From a checkpoint of a small transformer trained on Wikipedia.
Size: width 160, 2 heads of 64 (1 for keys and values), MLP 832 SwiGLU, vocabulary 8192, 8.16M parameters.
Architecture: RMSNorm before each block, rotary positions, no biases in attention or MLP.
Training: a variant of Muon for these matrices, 224M tokens, 6827 steps.
MLP neurons of a small language model. Each row is named by its layer, matrix (gate and up: input weights) and neuron, and shows model dimensions 0-159. Each number is 500 + 50 x the weight over its row's rms, rounded and kept within 0 to 999. Numbers have three digits each. A neuron's up and down rows have the sign that makes its largest values positive.
After each neuron's rows, "fires on" lists the tokens most often at its 100 highest values on Wikipedia text that the model never trained on.

L8.gate109:618577460497450385489497559485487454439533446489540633570486427484430445434535471623505462508468454459420443546531584541566482564502477457526508453468544518472491505437451543469498491580540556570548389527596486479527533462458472494525454525486509383495556433504588493442610472473508475500526482513455485471462563487429419442563519480414436508461498553525421567489563487534515494402438541492596598506433551425498537506420528484499425544537521498440538526493522477503515487535525488
L8.up109:505618502515480463508400552559530553447459514438585548509486477420488547473514454595530463465481414502512412569434549413447500482551539513489547477477565472566601458589588515506530504478490470516490509557502453532551397513414526516433460516470547531545546529453460581498508541442525499510546551559494424540534449487478500499482492441486567520435489538456511610390505558485564512493503494378607515501596506540508483562583545419557432482520538453450471511479571500476494554359538555
fires on: " |", "N", "R", " as", " ITA"

L5.gate163:509576422503489431495532431542455506543524514537593539512485601514626498516428389562495495431441514546493560518458560507524498461576480557435438523454473395473560521558479485443485477573482574516440498538526417640498481486490555541487403499548567444432593508495529504413534454514532563514474496585492480495520441502498423487539443538528464571416407512589506493496537570524522515453547516462470396452460514463477488499547536514485550481557555551483484536445471523538418648476520427
L5.up163:497527482502454535492457527418447505473431509548518561519592506492444432491521502520494455505517500510608478432477474582449491523622517491557493487497410451479596531578566512533484531493454498548445388547565419566519531595411509499499591602501457489442575537500529473499523484588451554434431556466483516589369540569534415470459421509495472517417493450537550557597458441447532524461481465502517478583391521480548435541514530500426452472516522506539497492487437406502577544558528499
fires on: " of", " the", "er", "5"

L8.gate365:566511439465514529560432583472472499390535521478533425557473428496447505457471470576524494542545526473409409536461569388465495473508458497496607433421538505518522531531522494447546533503450540459566520519452470528445410484461477473468435464516508518469573529573477524435508441484507484510426458585552475595505588537476528501550509528490415489506574579497426564496536473454642396480504472468507529498486483504409534502589438496611455504600557454473564450467461501452456623446519537
L8.up365:529559502476526441508543540524520530407505439579543557390554457481401532453468486530518435493503558489445458488475494504497534382541449468474543533499493532472461497625450473466464545454567499476442432517428461570543384486438408542468467550446566454507524498485608464487564515433412547568440534505438492486445482506470336445502395476500398519548502586490487476470531485437602497460495531432543499439574491530464552523451465496442516477557490537467543432496577496426452540435481474
fires on: " |", "-", "year", " as"

L5.gate9:507525476511507539434540613483484472516413464534469475446565475588425445529449537498514481424482492458507509550565564480460459448441532495448524487464513415441463494372505480487534494563441387520492523508515512524495511468485495522657534408567463547451495496480577536468528549550397463484556535500430530499452481601483530493466537553433473407479482505495385522445531515556465533441409412549454423449654522566493481456456470442405525557500493507555536554507461542520554588468450500
L5.up9:563465591455566564461531585475429463554497433529406493515473609598555452583560561565485493582491508550425448533485385456526441469550487557468447435447499498606559470480416468428500460537413559454437446527474484535534433446484435485504486472439523479506457477483455497524465502528412476506498512447474473500531415444556513457493502417521475482547535558459456512549406515556451480482510434525583521514545483426443519501476452457543443541556502470502473497495580641363479472444473548
fires on: "y", "a", "al", "s", "or", "ic"

L3.gate813:461574463493398514562532537459480544546478537413555522556562410541571408584464544500425594582515484498429474451497593475466536576598540488503551571493553434543536476497574529463547575528481498538533517548465463454508459569507535458409530590550471528434550504509521569466562548522541453552469487460509531556549477592512483433495487496451522507466545587532549480502472515449491513509535437377514546495475551507530521528535507507628461573562595421496531451480379507603461443508502561
L3.up813:620522486448546524482463466537450613585484467397492439495514473422484523561528549468450605488425490459559515485476505462494509602578354546455556589438550548466493411582536584526496486484367425540543469521509550529459441513541547477500493501439512578545507533480494556504476560513540525547539437492471354560505473476545515505544425525504486582516536529521555568491556522532525516520497483558453442494515558450504409508552484415529520487515465542547537523522419593544603488457481527
fires on: "-", "–"

L2.gate482:576563526541483489452471527536470606427509426466554441537537513505394387504556525437427513506416498458566393564530539578425587502527538439491444474510496618503467516444565464487493402501570469458543569507454540466501510511532483593507488476447489412459497546500576525484515440544588446501534462389521440516521561597462506428466432482466425590460495433616522557473450484507379518470463562525402451457494473519427507496479504531518485498431537500522558504486498471425504473524528494
L2.up482:535571582528540539489507546457441482509542455475534433425561602496400504491429515561512438528568532462588482447553466510418535490524439447499416485565420545572592515472454556529465516536565498549498462529474449511464539442533493566517484426518439460475407521527518482525532505483587475451588429443527513509448538492486631508489462496503457605371525517559390627511549564473472527508486541542441466500439540512448436472506575621483514501484465602561470524539537578459519509492521505
fires on: "N", " public", "g", " Broad", " human"

L8.gate116:385553488490493518504539484526478544429530531530632551467450356541533493475443545512483524485607537548519406477574460454487470532493595529478476531457499497480480523471452469537464474472526539430425490483481489507466526427609483413512434395483509430485446439586507523514511382477612614407562445463485489556540539538565470460416502432536500456429539480542506464492590516535471554428474456489517543445459439497498585449433532523504441494486529472394556531517489497463429491481585477
L8.up116:486501502463547451507464540573598515542486423463510445521530552546544449429491534455482523531589511530482452494509499474416619456473475530410485438435596600489465467503486444540495531465517401548451589483557438595477453526552561525507555491414549573472438424457544526522518574492465505479478509566446531403452489557522555515485435459598500514425474541514412598566492554491436549465429547480516517496484512544436449582438533476554497495494514406516401465555518596419511457476604512
fires on: "N", " per", "On", " N", " than"

L8.gate319:603526448534555455489441504522484627520523456469480526460559515443581533561536458469573464371462567506491538568461552521464484490549573412511486557577534388613522465472489365468443460485441407529571421510471432514580458546518470501409467438493601551527562516453447486461539567566496483536522471423459487492492549515495517519606438417543516447430492451514509495567515541465473474536514504502505465490583466528505527451534524454551561565498452504439488588460524490507568522509605537
L8.up319:551462475519550500423574490565597523588505453414449399496495571439540566506561499468444583517511480484454459581532587547506542566522427417466534507510468480483485438472563514468534459442494566472519455536486453426525536514512551555513390461513541430553547564483425473493534452596434577439446370500555476562508496544454480593537477442530417534574555552495503509544517444463549435603438427535583554513428476482429454489512503555515485568486479479421515457460476507544572574519464482
fires on: "1", "0", "3", " |"

L7.gate192:543529537506533553423508546489490568586577554451509465543595540371612519546551560565549579480466546514510503503427521449496601480459509545520601526434561603448484462512499418472468533412492431512495474484434456420461428498554465531468543453495437476532455490577530475506495568486522479531393584508489540530410479470547427539514484518446501478424406428504470534454456388455472476507546529515512399540494507478549448520574587445470528607477549525462496450426456505580534474505521506
L7.up192:470545572566467502533513585460506457516352481491559576552456490449585532518468535540590495491485521430547519523457593364461466443451511472489494512473503485581457505433427551514503543487444494611490508496424552463477507439480542524481563481478515410470558490605547533482444517545539475496449417483483565511443492494573484456481532432494547502507325535506493505470465544479555401590552548477533463542493484490439462462519484584619462509505448492465594489471570544440481556554536589
fires on: ":", "9", "2", "0", "ach", "1"

L3.gate705:495452443538481491428377523453547652421429470480543508485554418569622437547481462400478443459501460465494529506496524465510557571485538444437483515498395543637471446460430501503591515473469469500502509600502513514469514487456468520421595578493495555557489462466435445579455595571508458606574499438561489487430567501479468516520461487422537449478528467498451477460460404448545535591483586468565565472487434491466516416486466459494493439495541524496521489490506521485504460482491506
L3.up705:516341454512439534510538472470464623518549487424541410489512482561590478583480531443541483435449543472527474489511572464437548497456556662472477579531504496495551476517507499552562408427382550510635464505522509482541457538474474522492511514478488509533414525515602436541371541572512479448525421509506482499473476557555566539581499491516572529351508546463457517562517514527546501540480529460459468475454487502460493475500565509525467542522532503501473446486519496459512518466624570
fires on: "s", "-", ":", "st", "in", "5"

L8.gate520:548484485488564601460494617484537562479462447478575516529488577504515550535548493506557480452524542486520468590452400432471580605492589516414499472485536504514493539404471532529550501570420504508478546560460489509561405486496525502455582504482532489564442527587510475476497477621547530539525595490494468562574485585472479534542546578458505472519555611513474499424563578529523471574440504585581426526491544478455455483520492413482438396477539444582422601536503501532466532497515458
L8.up520:495579554511562583507481572519575598445556470477530429486507425502458516504457549464529548519505549479443505441507525518518560422508449487531529457540543558497559409572559599550494488490503483507543527425535496469481462472457542515526557525405557429512503574457530464518475548561498515484463574465503473487500532564410517473540493503519439531427427497503454482410459482528390449460555513583495459483418488497364636620508434442501427495491505465508518545669522551508583492538535580
fires on: " to", " were", " was", " could", " did", " can"

L8.gate252:398520444526467481490468466463451469484488522464553438470494486507495569523503537513492563508539424599432516515474494519480533468481580495508547514494517420590530495481547445474469586515364574552567515602507508503493370475457458465465444497477451487507579566512487503462408536558544534477448510503456502630408555521421448469576522571496367516408448461442503470531513486525464542506521430446551440418534507573441557566539490425540465493487527425486592429481405522586579483458525498
L8.up252:395499455553458465506573615500484468539462482570501452479615532493463485437512475530405424484533497493417385521575514511460552469489465532479532559615573496542479539443406495514505497577425598552481415482522521502440474538582500562517526481500657644490540487523540530475468517534414522501474455440581448457491446479476466500510504493572514449476499476493449498617493465532523497488573536477465446464504504514476514503527372495537531523494534390403527475483491475559450577569505487
fires on: " the", " |", " of", "|", "-", " \""

L8.gate743:461502418414488477518510557454508470452450545529501352493500514509538447399516521458559458517508483476550494502518551505542495488332536500340429501483602416508424376519523516497504501473560491475405527563494484546479505530498457465452506501495505577485564491548425478530472529496457508504567456505548624474571520559606454460543502530495469474557511407509512462453546368445540490501497475532549460517457494479604542460508565501491500560441536480581532493488548466616552490579461468
L8.up743:560554554515514500398481464497462488513447541497497527556547471474596553499481536561466391429510393531492550609497510522520532502480485541530464504397464531493540521475504587515553521580385559516536517519412458484570584498472448496527510501376522497547530567584424546571459540548593471507465488559474532522554556453530508432467584430492505404521536497427444469452488416501573567519527497589411360496548474423426461480526518425599449499476458449468522482533537526544506478482488513
fires on: " ", ":", ",", "9", "8"

L3.gate753:528468492547552533455509487488498478508472483458492445401575486500534465517516531444521576491523461507429442567513553458594556515501508509495421481580396515480548447459559602531577458554462560441526508477506476553501506438445621556406464540460438453438454552559397477473523487535590509560536530489458456502442567421415457432417438477619494458455560440464441439520455485535417576483503495469522450498501452427484422537480544542467472516553494514444549468645425475470497493506486394
L3.up753:499484520596600455567475488408525479552493595462516438456479481438437428527489559477498540493565520524483485490549465521570511535487550530508498529490398585481493561451586437600522444571595568500531496503476609549443550495480553481430605478522486409472488479450410448545531608640512467661454527484576481534508546567501495459560461487534522538581488471443481493501462469446531578527445529475501452585479488553577521531472500472568566479558559525531515533535479548516535457538465543
fires on: " he", ":", "-", " she", " to", "ed"

L5.gate98:478513451594581448589467489590426511465588504454484506567548466484461444551469509462462555397536569423425569474456429443513483512382594575412607476430438489514569461490449417477498485522552556512426470424570484450406467540563528556428529487495592478532503548492477509459498561495508428542447510564513569505514533568497448449467489436529515439456524538462504516476517525604390456531533511543506524488465494531468459508431456544553430423450500448452519485600499529491457529466456564
L5.up98:520537519435544633522434502479522517430425486568522552521498483484537534565428570476393511556560579461490496478426521494522535468423501546514501515424424490462568415485494547515525488439509566464539533482511520471549502605474561487412460438543432505401579532469459447444468501517492577540468463435573507447473470543387563541566580612474464481509512453466510533476480592517579477591496544459494436434588493530530538559572436475516523493403488535438539490521622535473435530543452482
fires on: "ing", " After", " with", " to", " As"

L2.gate442:495551452427487519470463546518531514468455512482629500551504501454572420567508493421538488551579489485519446482542473565494460471521493451474582433529480554566469504451522565538496521450496482579454480588520496530461556619410542464457538495536506498460482501610491467530477541516439510509534442459552517523494573536446464542491601455448475401490500575568550436577518451484479570544585517459390479446484475501564393613534485424619428519512466465539476544467415567600455523459478578
L2.up442:537513451501483580526471441495533600400457519456576491509480469493565372602502557481570581516472466506459454526520556523490423568507508464409504524539511506546434477456583628499564485508391579478501446473515511518540492556448553549532517518458406524426451492478485576474521418527514489434485421468570416457490550538525476523528499511525556544496430575568516523523535428525488562655623504511468466444456487516507480548554569500561543404437524486493497552510434538477484439435437514
fires on: "-"

L5.gate278:591507514509454552450490527491478427557451516498510517483458558490524481499424463553595491515508505461493406604499489560521497472423541467529492474588500492456493552516441588448572530540479543446569448562577534510537481451481560529553449496578423477494424579494495477381430522543497516491465427550482613622496592574461349479472506482462406548544503449595521423535519413507458574561464523462511435488469467481510463590506547447565564437399460519496512477547488454484550515495528462
L5.up278:568524536542542529429588491556535500459468622419539569440470544561403510558537596524489558549448478413468546571524534513555510511436533464437485444478419491506510399518452499548456518480498523520503524487474538540523490539530414573563530550506473518505460400543527515590444506564434497468442470519541484458554470565479463463499441536528461498540595587485468504516537427420558450522512487488473386428413415556476532579490568419469397519411519511407468539519491418404502529469538476
fires on: " to", " of", " |", ":", " with", " on"

L3.gate194:480590487560528460510490509448418474386498396490500586484536524470573448446383639452556529570600488459465472495485494547447440500594507435511459453550507519552539511405443508520501520407479415540399542549545523440608509503421526609533528509510523478511463514507520463462491459475426487519518499561510433557488458433373474436500470508488480567546516507430534517475512483490550465456430540475566547520465528471557456522450537519515443533520492517426337526511450477557505548567474511
L3.up194:481444437473479485497508488441507546453436475461513499423487460503483437464524545448464549441478504534543368537525571562540406524480491622524585527489439585514425479547508525467479394483509474485386361524462628468528512494510533468496542516421466410525470535546570484476481524412527552465552434475517483428529569535443460498585476536545483502481470509451499497384491457510530528494583495484481371471444475498558504575479480529523561458567510511396575480504472466544478636434529474
fires on: "-", "P", "/", "S", "M", "A"

L5.gate417:523391517457455521562579493509536480497468537484469531498573565515476560538485521489513618469589469541502548491572478549521419482493489507470491455534540518551489546564430519509554508480447559439441490516501432522501510458478510575528537466456496609546466505478554527436571517453475480544507364518383489566406495632505633427527499534487463458447544528536556517489518503523515517443447537406557537608520598518562538519443448458384450476496563519548485469487559575573474441386475507
L5.up417:500436552456490540541502527401446584485517537439441552518490458595546564601504611496510538515462484509522479548477452498523403508559560436459408479542502499494407506451558526388528507530488535473498467537459475510471492469462483573516439408497611572461395555500348439518495513378600503504508480540425530577488566498499484493509531536495524462472482412523486538604533439449477425493566474495537539535602505479566538502412493433501511501414526463426510475498517548504403499550482470
fires on: "s", "ist", "al", "ant", "ed", "n"

L5.gate332:497531558442495533499509526394466510581454522506503534335458561549552512447573485527513417498444509571428522583484502365479522512486400468524497451465477544477490617468492581505513517471481560459511566523555374552496498502515539502561488516546519491476367550535452421407548408449456517507511471555504427498509577447498446497490500541504478488423582532493505544485478470431471506454516507463498539411449612470503475533586396485541489619474580460485490459488482481432428532491493456
L5.up332:508518522481519505425383430419463592516462499485513541384448449471428490494465543491532442494466556592461600571487536510450483492461546577486493557482570464352450551465442463525525530477558485510552431603471480596543461506469566405494537487453465501548505507526418540501471453466374479516487456569438405501398431554473458457522544520539553474456525474489479523524467457419483494494486420528541550473503491543522510456573435446563441520503530467598466534414505461548440568431529433
fires on: ":", " /", " |", "-"

L2.gate243:451523491510578533489585410474429443525549573583535482473478529516450486453555528484593391493452521473595424534513541469522445503530554520439551446473541434425539589398525580473455483646491526480476519495463467495430510450485507534519504528589489448447519475478443443465465511466523530665456542509518477539487602507474492509503493479432598490445579468446470526454513573412502506514475515472501575561476560507520452530521457480507487584536475502521453469646445441528507515613432537
L2.up243:426516551491556591522414392402496435520509505480506500510530569511483404465520505416498615481539520559538494492588488443513453510474496554520494462454551534352567577407493475518480561543569468460503481532410575546535514495503519531514561574451481568497468449591488558499503532515524448481443493456472468575449479529442464531537528476539471616402522504494491486499471457587513538551466480553485575509430516453449517551459472547587568576443380478388564468432527541445503519465428497
fires on: " as", " its", " he", " she"

L5.gate174:511483527459517473533489518463445518495518410527591471491538475452450500451376446440510541514457526434504495506459498470412524421556558441455437495449463514545454546441571516573524508437443435453434557532498516582453488540521483457504421465439494524483560472552531541408417444624465523537531504454437412622555523404513418489572451408506518507537511537531514486547482397477477416410502497568478556504516477456522453458596488356572446524495577460480530592479470493526531490441483522
L5.up174:422615437500604531484530427443549494481448584467380574445480533591554498446497533448494495544501467527504397453553533549531435522547543553452517462518563506532451506516559571547529499462420577548511463423494489493576456555441492503478460557521497433562468546506528610482405467456581546535423489533476426567539545545471465406533543484508541479507518544569459505539436445505519525586572477566491481570509480409521499572495561594444554435516553570498548456481430517527403469526471534
fires on: "-", "er"

L8.gate466:502487467437592489456399559566495627465517490442542431398556541480551465498499465411579558419480557532639537506531435470451507588448462482584519552526487409573530503493506509489384466477507453481444496433486504525498523493564532483465545389574521483523489522494415521429483441521518508415518409509481433495500452491526449496479538562504510511405456430423483478540503587549487505532504540488378486464434485547603529459516511490460447448560472494454473540573424556423487519548437498
L8.up466:554563585583464458489461526460519512461451476408451553479485473493562424578529417412493485542561493451509520504482489561455550495516423470597568557550450584536589534503435521486478449461463523431445515479574469537514518517541515553539549530547545495543462473585473503552561485486475497471525356498559545527583434445469415505511576527430532533484458494517499431538503420544419427527438466464564504507396494480540468474502588475490526592548374451530481570519403560477552436522462593
fires on: "0", "5", "2", "3", "1", "6"

L8.gate720:473467483592529505561518458512425575476470537436444413579516510507570535458483491497491543596558515597483527614553453456518387456472640507514476572540491503528460465500448396439440538451419520427531433517456502551575563548482494420494437493431591528594476511586483461524450474533481493454535530544424517540461474510527553486515478403502494434529409545454457447475470546496541431486503459441496555568457434483413508538472520448465532559526503510434466541492497451605505445482392456
L8.up720:416478588439509438492496434473500567460607548471404457405525515459546517417556512470541526516456538498620532504550473560536438561554484513490405519451495552427491549497405424549515551486460431617505493571453418545590532465391451572496488486528556470563473497457425526482471538520430501460472586496458408519485587520448485497485483551511459494568430485502444584470566564446424423492509495472507559522501510490464395503377490487487558506516511504525434495464565484493571524568464528
fires on: ".", ",", ").", "\n"

L7.gate691:498482505546491510493480548420529605471480553462433529403480475423566476515591535483542555485521508499567486497511403529470467541491532566489512535451374631576535444424555496486528466589544544490534457537503429504418421518508428570380469507481521484538447460434522426423512552460517447450509492460507476497544483575439480416517516537436471529489450441463557421529448444500394524544455445512438468501427463447546419515463573384528496545439523465542550475486511439438519376528507472
L7.up691:617545607592622550567583574458482503533522636569447474533493480534599520476507529531511485504600509358535604480530444456569489527450479558433507591483448506572431462399492526471483481517494503490459477464470477517471498538441525532501521393514378549474508437534486488497466431497451460502499487555559441538619441510573564446490465500495536484568474460568561507442460446496510438460459516507477471522446527545473535573555567465482526471531433505493498499560512553441561469541510457
fires on: ":", " of", " in", "s", " |", "n"

L5.gate71:514475588417514495622500450543450549533495534482543434591557602496501498549563489500498505481529447547511414544551516482511481489542527536479607499466468473562446481468551474533488568424492551475511462418526508479467499483486516570548509449444460532503407464508464408534359499600348409523487518531461438535474421544553482503483470411542567523471418557483529472461508508461464488378618493512504565514481454594489554477487495511530460432502417508594474436491449541571502525526412482
L5.up71:430501574560479631523545412612546596542484525490481501495540491411555537532609408509496458488580515568556513483479406536484525461478481449536422548519540474451385554501507510487555450506465470472462484391455554529546553438583541514469405479563540534538504565442486489546514592535471433495533494450598432503402492528548609482502471552420510487496442550551495508403586535575559541521481477463449547521498538527478446443423465499566493447478465524556452465467441491542498522538544474
fires on: "\n", "."

L5.gate25:529453455555548534468561567448582463480544510571470407481495550493499524523518533522544583492443591439438604511486406419518512539556515539523457510433418556484627492519494489582510517540554461397391466490471559465461509433465483573460510551448481468551528432515481537568502523557483544550424541539523435472481562517520439545465482511431489392618593538546583437474500515493480474435483516496478610469451558450535403495539491552510581522470511527573471461606467467541476565528467475
L5.up25:410495544475462540529563556557439570553539464575509499498482536480525523529524465506455417629456585502421443500464460543488529447492476508599508443480475548454502502571530489424448489495442548505622418526469456578491498530377542518519495478468559519488490465483437505418507522475481517511557490500501468555539481545478549526507498467536476546462583508620471560452469540410482492587535462548476472395491509462513645462445389458514495454470603446476369613419553520511513490482461529
fires on: " that", " who", " to"

L5.gate347:498484547463481477497497542546444455484582524472505520504541603470534470502441438527528526391518438639596514536527507490471529455402500548540526563434493504438468525506406424488505522512502449459548573499419578526477489531466487566529463535424493553537509412496484502527408474574426497390534472492457449613474592478453563537532542432576464443538424465471490536540536495562463560481440547540421542596590435536482507464504489427575428478471457466604452457434439525494414532489472478
L5.up347:586424433500406594498501438539474498425509436401452453441466508430538598491479522560442408442521559525499376584495504537514460520454433586540477570469491546548530450434367497516488534501497541566534526474463563539484432497541518501458490591448576441522463430482577469521538545516474545463441412538481510539482538579534577556491535441488528499518569459490537530478534452575476507505490412400456459564461495502536458432561455487552480528558497520449475454503517538593556413513397513
fires on: ".", "\n", "==", " =="

L3.gate10:474515544533404527498367525438563470430502441441425397503531530423554461480462522469510505453546554483576521476491608534461467456475452423405500586485493592520508397523463565557490434477490513573516441509516488503460427484436533545514495593502472545531569371486520533443437459481480546382461466484533503513406502508464508409455574436585452502536530514559503524492534546491543581426418526466484536549502520468541529447535524418531530540522441448556416477556493450584558550545525536
L3.up10:556489464479514474591504395492497420475370557466548502577512572518485512505478377489498577513500475474462513518448514468574498558534468413608528514522562510458561478479534511503573471528553520443531527509472530435504500550451542506462519526474561476484569572469443499515460539466484487562485537385458587489511554386550526562426544577658520460552454514552461461506444409552490542575509491507544475530437458459383504510526484492468455580520369520431469513508461504587468444548426532
fires on: "6", "se", "7", "8", "9", "-"

L3.gate618:413499405593459417552525531419553513465489543484520448531549537491485450481478487525452507600449480532441463442437406447537507472498517480421580604524433495530463559529487484484504533467481444560455432537429476522496544481494518492517488422501447543465496536611604506526422473556483464475482534527369473448501497527480478560556593494527510462503501514526504482544495460616484458447595558516490522529524496403438412506497433560559561517451475439605451554508404633595487449440493490
L3.up618:474578450466567470547547556566441488470471451449489428453529466473443489486411551538547559597463525493473458422472522545452499546565497453489512543525601469515473488526522512533451536457487469468552499539446525513570448478408464581570481516465486459496436433437457512468300421531418389410585561464426475429488452482440570513494530502530535533566543483514490551503464556530524487567502511624493412466531484525468491434463557485602538431508473462410566509530481434499565485456531507
fires on: "-", " period", "ae"

L5.gate91:512516479471489623452475568513527463529385491508533521535527472537465465517559512554484474537510485489556471519503540548484493490492491465502540567499467547399412538459548470471417595566456404523503552569483552438473495428475478540503580558534553459607520524522408487500587488426450470464469445493534432476549513548432590481465460518460438434635550516528519497367505530579517438405472529483489471618493421511543613492554525525500488563532426434528383488463528482504475460451567552
L5.up91:525583466535514473395505489415478472528478570506509443522571542457470604474517598511417499529568552479637506521420596470480414440484491535423588474535516579560572557531561498601517512552482432490523476471496562447556507469508515491457472517470522500466504532495392533514524480474463512478533529427494490515456493494527534490418506532471591501519455498454399533515574482489554468476523493398552464510456476387510542523582571501420406609562530408507438527522446487410507559426516574
fires on: "\n", " was", ",", " (", "wi", "nell"

L2.gate619:500495511593481516453468453481488473550532436485511522403544495494483463508577529436491541477505471489488413535553536478483550474479533493450499455421500522532461508431480574463537534498552543465487513517420412600553500390629396455446499467506406483476498504433461506519617386480529511495613398466477544482485543591500498442569496447431557590477494497520532543484539438419474529432409485485431401397454462459502495540451541529480513566490447449438562464507584480478454400487519573
L2.up619:490428479494481587504458527558469430460481563416520486510499503497516498596530555455536563515496636600500459436500493527359521576505520489420445462411499546502566444465503548524475498477497454528583555563596555539394496568568477570508478578496474441487437526636511493510538618497429469506514495528570488387525492381529516488511550522564472501488466442502488515499482422558534522513516528551562538486537555598530506557549419504477549480502541478470461517440477618449501524576530505
fires on: "N", "e", "ve"

L2.gate261:542580478577455534525419487517552524578581482448510467501513574473524471537570530603536481456558539417603497519460449463451516406512461470490454401577518413469486507612439434569526500501487467507461507504508491543527549494521482501430490617554533479633488489464512564465412602591501496512395517475500525581454491517571453474463490382508548458426529455526516535484446454435489429591505518439498476537452463613529486526511492452551518549523543407502565398515490492510504493466563506
L2.up261:534540488500521463520427475489437546476555450446551516496501485421440488507450555552529518574472605460552503507535447463452509493443467439496465472523559494502434440591461490556552514451525526549425563413522484521459583539462509492436477620494515518554459478464557493489486541532522394424466515421501476544398507426542426448454484436379477490538504477542521495490470435443453447546527639502554470504435500679490503584521493502574481612461489511532544444385537482571509471457555470
fires on: " such", " Good", " same", " El", "har"

L2.gate147:479504506567466496545400551413419515561576502486470592562487548440509509508458474519542465475527543456664476489448449534488434468496487494513541465608494516637455517581461448579527469453415486370523504414507476554467567459553573489472512523550491498510381586483507477488500507373500527523491512504520508523479509490556480492459552538455582494539512380484527444552526545446543464484505451394471583529436523526508527529476477482489519420451485458458594499565551492514428420470526411
L2.up147:591538545523454534494458502500543575525466367493560473430463555578611466512437556508527472501492481509488516535449435496486525533466530516543487428486570481438441515514487422509530440513481572445510519440531523464515551532444525483489462488479495549539506565539522511561591498573570530559329415548570473553516533502533569513425555449533535573570518500481485425481440507528517455502606356492464515594472550549558446543566540413568490525514506601518475497522545375547548468501548459
fires on: " such", "s", " same", "as", "q", "ble"

L2.gate68:513513534468608556539424517433429529601556516615537416531598535456478506455473508550481485449486549496486448457487495424361506493417519497559498481514521562521514496557500495468476507494543498482473535553451519490570464475454429509539516438473581523562521533471480440533524497510465526441516469541552537590454516523502519503587503605535531558399535447502442568596559522595422488338389472565469493517516531492512536550435484626394458519525458452451540503427474468460497512476532458
L2.up68:527569498523431602521485542452521472413445493290478463558439473437464490507447517475487555524404555477509477525515560480504497566526385546499516463446544547528446500444594508594500482520535512428495473436446446445436479508523443482513505536435534447473527552546523441555471510452555515456460507537615517545465470523418475470564543490572520574544496521429566397454475460638458506539636442501514435451492479544473492520522444532492549502550510507493535507493499529470498378539474437
fires on: "es", "y", "e", "a"

L7.gate114:538535553473514518526496517542457546439472522541479410504515579405533539476569493499493506514528458572605470559456506474475527463446506592424501498572528530441597550544562465445486463516509508452482482480448453439445514455569428528551554493524491477421464619476508473441486537520510567556370474439531432481539464463495539474479454512452520441424421506444549458526490550449534421408557544454538526475467529467368492488654519443515597588513493515457479574486389548455526597516543504
L7.up114:489431525453400507490453565461534546515393435480558472538472576531533568484480462514470546426467520445396441586587561521491514483466478574483498441480484508469491429420475541492536476476498532562495491516531486522531451445468502491516448473451523459453473478472417472500550490449458519477431573500485469477537452454445470507472444625502448519393441538483393469502459511477458392465420457460435600434404527420517473473485492447557489552611470449446551464486504425530509694532462505
fires on: ":", " •"

L5.gate491:557506438483360526524442559524566504504501435485447404377480553439410478592495454440539505506543426532526449550556474433560525518448536490522479524572555470514530466452535534578529508445428435447501472544531531545506404468558481416511521506549558502538385527561507536568472493542467522441444465507450487495384551523551452505556525544529427480532547510547478490639526525488456531476489452504418447476531452513523427372498355544511513423430557536460469535532549477496516473498503543
L5.up491:524520447479449407477333450534536588459474578453483527508454512484477432568448506512622545559556499451487531498496474445493510442418476524551464480470538570465525453495504484550526528512491498475510472490594456605463525490466448425451531523473463529617477496576550568539607541510460550543345465495453547481516614490524516424446545502530571549555481545520542450487545567477480478457543481456465531578433439463509448422471517507559527403421544490423497527389507432521521501514493453
fires on: "s", "c", "1", "as"

L5.gate319:541600532481533490427558496508472462489543396458504372523575544438501450485539501513504509464482498643555463511446504417493558526561479461524534398502570544546532502461494532495536483492569528394619630510532554472416488506496525585448531504504484474466449570629479388467426401540466462442533549451514527506432518482546484578599513503572552472543476514525487519414535457536475490448465486520500406514499419589529503485471498549481456536524553490447499486470473499545441602511525436
L5.up319:584529544533403438505549558519417410540493488466457494522519562407483448515492504430576502500504577575528545536521507388453499462533483449482568519458445477432417495532441494520515558479429405541537547430463570570474525452483565566431535535470578573491466558435518597484513548592539513488473502477513459455451536545479567502502592566450536363448437548455451479422448496557385463496500450558458494512580459558490475431516534465508446523509493543451563447506420487551472469565447569
fires on: " |", ".", " which", ".\"", ")."